Part of a small language model's weights.
Size: width 256, 2 heads of 128 (1 for keys and values), MLP 1024 quick GELU, vocabulary 8192.
Architecture: learned positions, no biases in attention or MLP, untied embeddings.
MLP neurons of a small language model. Each row is named by its layer, matrix (up: input weights; down: output weights) and neuron, and shows model dimensions 128-223. Each number is 200 + 20 x the weight over its row's rms, rounded and kept within 0 to 999.
Before each neuron's rows, "raises" lists the tokens whose logits its output raises most directly, leaving later layers aside.

raises: ".", ",", " in", " for", " was"
L8.up826,224,196,201,201,265,206,199,204,197,210,207,206,196,206,194,233,205,199,197,192,222,204,267,199,209,207,205,191,207,205,191,208,184,201,211,181,209,191,205,191,196,200,183,187,173,191,192,208,205,234,184,192,213,214,203,177,205,203,109,196,207,221,205,193,181,136,192,199,207,223,194,198,209,192,196,209,204,209,195,200,212,199,208,193,192,187,205,198,207,201,190,190,209,210,199,205
L8.down826,208,184,208,154,168,197,179,214,203,217,194,189,189,192,196,197,215,204,199,194,202,210,183,200,202,213,210,200,188,197,214,194,189,199,208,188,214,189,199,215,190,210,200,207,200,205,208,203,198,190,197,187,176,208,202,195,202,201,247,197,188,187,213,201,169,200,179,203,227,192,189,201,207,194,202,187,213,207,197,184,195,203,187,204,196,208,177,205,211,198,212,224,205,211,202,214

raises: ",", ".", " in", " |", " of"
L8.up407,232,194,201,203,254,227,206,182,204,200,178,200,198,196,198,206,182,209,197,175,206,213,252,197,215,205,179,205,196,200,201,213,186,199,221,189,220,195,179,206,196,202,189,170,185,211,183,222,203,218,203,210,219,200,199,202,206,190,109,192,203,206,207,211,202,127,199,197,206,199,188,207,201,202,202,195,189,219,191,194,216,203,192,208,179,202,186,199,211,204,178,205,203,200,203,206
L8.down407,206,177,206,153,170,195,183,219,207,224,195,193,187,196,196,198,209,196,200,195,200,212,181,203,197,218,212,204,197,192,212,191,184,202,199,186,208,194,203,219,193,204,206,212,199,199,204,196,196,190,200,180,179,218,200,200,195,202,246,197,181,195,211,193,170,204,202,205,232,207,189,204,206,198,198,190,210,222,191,182,205,205,186,194,195,209,183,202,209,195,207,219,201,207,202,211

raises: ",", "3", "2", "'", "6"
L2.up1002,156,195,210,209,179,219,220,211,187,172,214,259,193,240,194,245,211,219,190,227,220,199,190,189,197,208,247,215,188,178,213,209,191,186,187,233,192,197,190,209,166,193,190,154,208,212,212,203,232,209,206,222,201,211,190,189,224,211,194,206,201,194,198,199,206,189,192,179,224,190,220,236,222,194,181,225,189,230,193,206,194,207,219,232,198,208,216,194,166,222,208,214,184,200,185,191
L2.down1002,230,190,184,168,207,184,186,197,201,217,198,140,190,150,195,168,210,193,218,189,198,201,210,196,192,195,145,198,209,222,184,201,208,180,208,170,196,195,208,187,218,206,197,242,180,177,199,199,184,183,188,178,224,218,213,190,201,211,184,198,159,215,248,205,195,206,235,200,176,207,193,186,184,204,212,179,205,160,207,197,210,190,189,158,207,186,200,185,207,174,220,193,208,208,220,212

raises: "rd", " Source", " ft", " km", " mm"
L2.up712,167,190,195,206,207,201,192,188,196,186,204,210,243,221,216,196,198,231,228,217,205,207,225,196,244,205,236,206,232,211,181,221,176,200,162,243,196,198,195,208,168,205,243,233,193,226,213,222,213,191,217,202,222,203,198,151,214,220,200,197,191,184,198,225,189,167,186,176,229,204,172,211,188,213,175,216,205,222,198,198,207,195,192,248,213,191,214,202,220,219,208,221,196,211,191,180
L2.down712,216,188,214,190,175,208,213,219,202,209,209,217,164,186,193,197,204,186,187,182,230,180,187,194,167,204,178,169,186,199,202,198,256,195,220,173,213,189,179,163,254,171,161,183,228,164,178,163,201,198,187,174,188,194,176,231,191,229,194,235,229,227,204,191,204,226,175,231,189,180,207,203,195,215,214,181,207,189,204,202,189,204,205,152,189,193,193,198,186,167,205,185,204,208,186,220

raises: " in", ",", ".", "-", " and"
L8.up791,242,186,199,200,261,216,181,206,191,197,209,206,210,190,210,231,174,192,191,179,178,214,289,213,194,206,186,197,212,189,219,232,179,190,182,193,207,187,216,204,176,187,202,206,193,201,208,223,191,214,197,208,218,199,177,188,194,198,139,208,197,227,206,197,200,159,190,200,209,196,192,196,199,194,199,219,202,198,193,199,192,195,209,210,198,199,190,191,201,207,215,181,201,205,213,183
L8.down791,208,190,202,144,169,193,186,217,209,215,189,189,196,196,190,192,217,196,201,192,197,204,176,200,200,222,211,197,188,188,212,189,194,199,209,193,221,193,200,207,201,209,195,203,207,207,209,201,195,193,200,187,175,214,206,200,197,200,236,202,163,185,221,201,175,197,194,208,220,201,191,206,209,193,205,188,212,210,199,189,199,204,185,197,191,203,181,210,213,204,210,230,206,210,207,219

raises: "-", " to", ",", "'", "."
L2.up777,176,189,215,195,228,201,202,237,215,161,205,218,198,196,193,185,169,194,186,213,207,176,190,209,187,172,185,205,215,199,183,183,191,193,189,251,170,212,217,199,176,208,167,178,238,174,198,197,223,192,157,209,211,203,186,182,178,176,206,187,214,204,207,186,254,195,199,217,181,227,201,202,210,199,178,267,227,221,194,236,221,209,201,207,188,193,206,220,197,241,201,197,181,199,180,197
L2.down777,218,203,192,218,194,212,190,173,221,230,214,198,197,173,195,200,207,190,215,200,180,200,193,211,213,203,197,185,186,174,212,174,199,211,210,182,212,202,187,201,230,180,224,180,177,201,191,205,209,179,223,187,199,215,204,212,178,203,197,205,240,183,179,189,198,221,185,188,235,200,165,204,197,199,252,162,189,192,201,193,209,215,176,196,203,225,173,184,202,192,201,238,205,193,174,182

raises: "ific", "ify", "til", "ified", " genus"
L5.up253,152,211,183,202,177,185,190,192,222,185,224,229,178,161,191,210,209,195,233,175,218,206,200,209,178,199,201,206,178,204,190,195,194,170,210,188,217,175,191,229,209,207,201,212,202,212,195,185,224,203,236,166,187,191,209,167,195,231,192,200,205,217,193,215,198,201,199,187,186,184,218,189,163,221,206,157,213,239,147,177,178,214,193,184,208,221,200,191,218,177,175,191,222,200,176,205
L5.down253,156,195,202,179,187,212,219,209,199,159,189,209,184,224,198,144,189,203,188,196,213,209,198,190,227,202,161,192,197,192,219,165,200,204,197,260,237,206,187,180,176,150,203,182,182,194,160,203,239,185,175,233,239,211,205,187,184,192,213,197,182,240,180,216,198,239,209,200,184,208,213,216,239,188,215,200,192,189,206,190,186,210,188,187,210,194,176,151,200,205,208,186,183,206,173,191

raises: "agn", "key", "ton", "rab", "ror"
L5.up494,205,182,200,207,201,208,208,170,196,188,218,223,196,164,165,194,171,193,227,225,229,201,193,232,191,193,210,184,187,215,210,192,199,222,214,203,186,190,201,208,200,224,274,182,244,201,201,196,215,196,182,202,203,220,215,241,194,186,202,191,198,215,208,215,198,191,213,208,211,230,223,237,228,164,188,196,214,216,198,224,187,179,181,187,232,202,204,176,217,233,205,223,184,184,202,194
L5.down494,199,239,186,189,171,222,196,229,184,191,228,198,190,212,178,228,195,186,214,211,114,187,187,198,208,218,210,186,194,212,194,192,220,183,224,186,203,177,191,214,207,215,173,190,201,198,219,207,180,221,178,210,217,257,185,237,183,216,196,206,213,202,221,187,191,237,210,193,210,239,226,210,179,195,185,200,226,198,217,161,214,228,213,221,219,208,133,210,194,203,183,212,200,164,179,222

raises: "DST", " injury", " anniversary", " outbreak", "standing"
L2.up123,202,195,186,187,193,212,243,209,187,176,192,183,219,189,206,225,205,194,188,206,198,152,195,195,200,208,194,193,210,203,214,187,223,204,223,199,210,218,172,180,199,220,167,225,185,163,166,223,222,176,214,214,153,181,221,217,212,215,207,195,191,233,181,222,183,195,201,199,207,164,210,189,190,228,246,191,184,192,230,183,178,169,195,228,228,186,238,205,188,159,251,172,176,224,205,216
L2.down123,209,204,208,211,224,204,185,186,209,216,198,245,196,221,189,188,195,213,214,192,205,227,197,224,204,159,187,212,215,189,207,195,172,199,191,205,185,202,226,227,189,182,235,200,220,242,234,193,171,207,188,183,245,200,167,182,200,201,202,212,207,154,215,187,224,211,185,230,193,219,199,207,218,189,153,190,210,211,184,203,220,207,206,169,190,204,166,197,234,243,170,232,225,196,196,195

raises: " Source", "\n\n", "\n", " km", "7"
L2.up21,183,187,208,207,217,209,192,176,186,194,235,214,240,173,206,212,184,225,213,193,204,215,217,189,218,199,223,190,239,201,206,223,170,210,178,244,200,210,207,208,155,201,217,233,180,236,224,212,198,196,190,227,202,203,208,169,215,226,195,181,190,176,192,216,201,156,190,166,240,196,192,215,202,232,181,211,208,244,194,195,188,192,213,259,243,204,195,198,248,225,211,200,204,206,187,183
L2.down21,212,193,188,172,195,203,206,223,212,209,194,203,165,221,201,189,218,190,192,207,222,177,169,223,201,202,193,195,172,184,195,187,239,190,209,155,185,182,188,186,236,190,179,160,198,177,148,190,218,190,211,172,203,201,202,241,187,202,204,230,197,237,225,171,198,230,217,248,172,184,203,213,188,201,208,178,198,173,201,200,233,212,196,143,160,188,200,194,178,162,195,209,183,213,190,207

raises: ",", " in", ")", ".", " for"
L8.up681,250,199,196,185,252,213,212,196,187,185,204,204,199,187,187,206,206,207,212,189,184,203,269,191,190,205,192,210,203,215,197,200,204,206,202,196,204,199,201,194,216,184,202,204,193,195,189,207,208,207,200,190,205,193,190,213,203,204,123,204,199,219,209,211,206,142,199,204,205,212,200,202,200,187,188,205,196,201,193,196,204,208,197,207,196,216,207,207,202,198,191,199,206,222,209,192
L8.down681,203,182,204,148,176,194,183,213,200,221,190,195,191,199,196,196,207,199,197,193,199,200,181,203,204,218,204,195,198,191,207,192,186,201,205,194,208,198,198,211,198,206,198,209,201,197,205,198,191,196,206,192,178,217,206,198,199,205,241,201,166,185,206,197,169,197,193,203,218,206,189,208,208,202,203,200,217,216,200,184,200,199,188,199,195,201,183,208,217,203,208,221,197,208,207,206

raises: ".", " in", ",", " of", ")"
L8.up117,236,196,202,215,245,207,206,205,197,201,182,206,214,192,199,201,190,192,190,195,207,191,253,195,191,204,207,201,194,200,195,203,203,204,190,175,202,202,209,196,209,179,209,196,191,193,207,213,192,192,189,187,198,215,173,199,213,193,106,192,193,210,215,216,205,150,208,195,191,199,195,209,212,206,195,192,198,200,196,198,204,214,192,202,207,211,217,211,212,191,185,192,213,203,203,199
L8.down117,205,189,201,163,171,195,183,213,198,219,189,198,192,196,199,202,209,195,197,194,201,206,184,207,201,210,202,194,201,193,206,195,187,203,205,195,214,195,195,215,198,200,205,210,201,201,204,199,195,197,201,189,180,219,203,197,196,209,247,200,169,185,195,201,171,201,181,199,221,206,186,205,206,201,202,198,216,220,202,190,202,199,193,202,200,202,182,206,215,201,212,218,197,206,205,208

raises: "=", "standing", "DST", " classification", "ament"
L2.up306,181,196,187,202,179,213,223,205,159,179,175,166,193,173,184,203,197,213,182,218,219,215,214,195,188,197,187,223,193,156,206,183,244,216,188,205,187,191,185,180,209,203,215,208,231,189,175,215,189,183,213,191,210,192,193,209,207,229,227,199,196,191,208,205,189,212,209,209,198,152,214,194,150,225,224,226,194,166,211,215,195,221,164,205,233,200,231,258,201,198,190,175,203,208,185,189
L2.down306,217,200,197,225,224,170,181,177,240,227,228,248,187,201,213,192,199,188,205,181,214,194,184,192,218,165,220,196,225,218,201,211,163,175,202,194,194,204,212,228,193,169,197,209,200,197,225,199,206,207,184,224,202,215,197,204,178,163,187,200,195,208,182,222,219,187,155,175,208,231,195,202,273,199,174,185,212,228,203,189,210,184,241,195,167,203,176,136,209,212,197,221,197,206,199,219

raises: ",", " in", "-", " for", " and"
L8.up316,243,204,213,193,263,237,218,178,192,194,181,217,190,196,178,185,184,214,208,196,180,210,276,199,200,193,209,217,196,196,207,205,200,208,190,198,213,185,180,193,202,188,197,181,190,207,182,199,216,212,208,192,213,169,182,209,207,194,121,202,203,196,208,200,207,137,201,183,193,177,188,221,206,210,216,191,203,201,198,209,223,206,182,206,194,210,178,213,205,199,193,187,199,219,202,204
L8.down316,202,172,209,159,163,191,182,220,206,223,196,190,185,194,194,194,208,193,204,183,201,207,176,201,203,220,207,202,206,186,210,192,187,198,203,189,210,195,198,211,196,204,202,212,203,203,208,190,192,193,201,179,176,220,207,196,196,206,240,199,162,188,218,198,175,199,220,206,228,210,190,198,216,191,197,196,217,222,193,184,209,195,190,190,193,207,181,203,205,200,207,222,204,200,209,204

raises: ".", ",", " kg", " in", " |"
L8.up41,229,205,205,196,252,199,194,187,201,219,213,210,202,223,203,232,200,209,204,197,217,181,240,203,221,203,186,186,211,206,181,211,163,194,224,178,214,190,207,206,170,196,191,214,181,198,210,219,185,227,197,222,189,213,205,189,201,218,148,200,215,216,196,199,186,143,204,193,200,226,175,207,204,200,184,213,199,196,197,194,197,208,200,183,187,178,200,192,202,199,196,190,207,195,217,202
L8.down41,209,182,207,149,171,197,177,213,204,221,194,193,192,200,196,190,219,205,196,201,201,210,186,201,192,211,211,201,181,202,214,189,186,195,217,197,218,189,204,207,193,207,198,207,198,201,208,194,196,192,194,189,179,209,203,199,200,197,236,199,188,184,215,202,172,203,175,207,225,197,194,208,208,195,204,189,211,201,204,183,187,209,192,208,192,205,176,210,215,193,211,228,206,208,203,214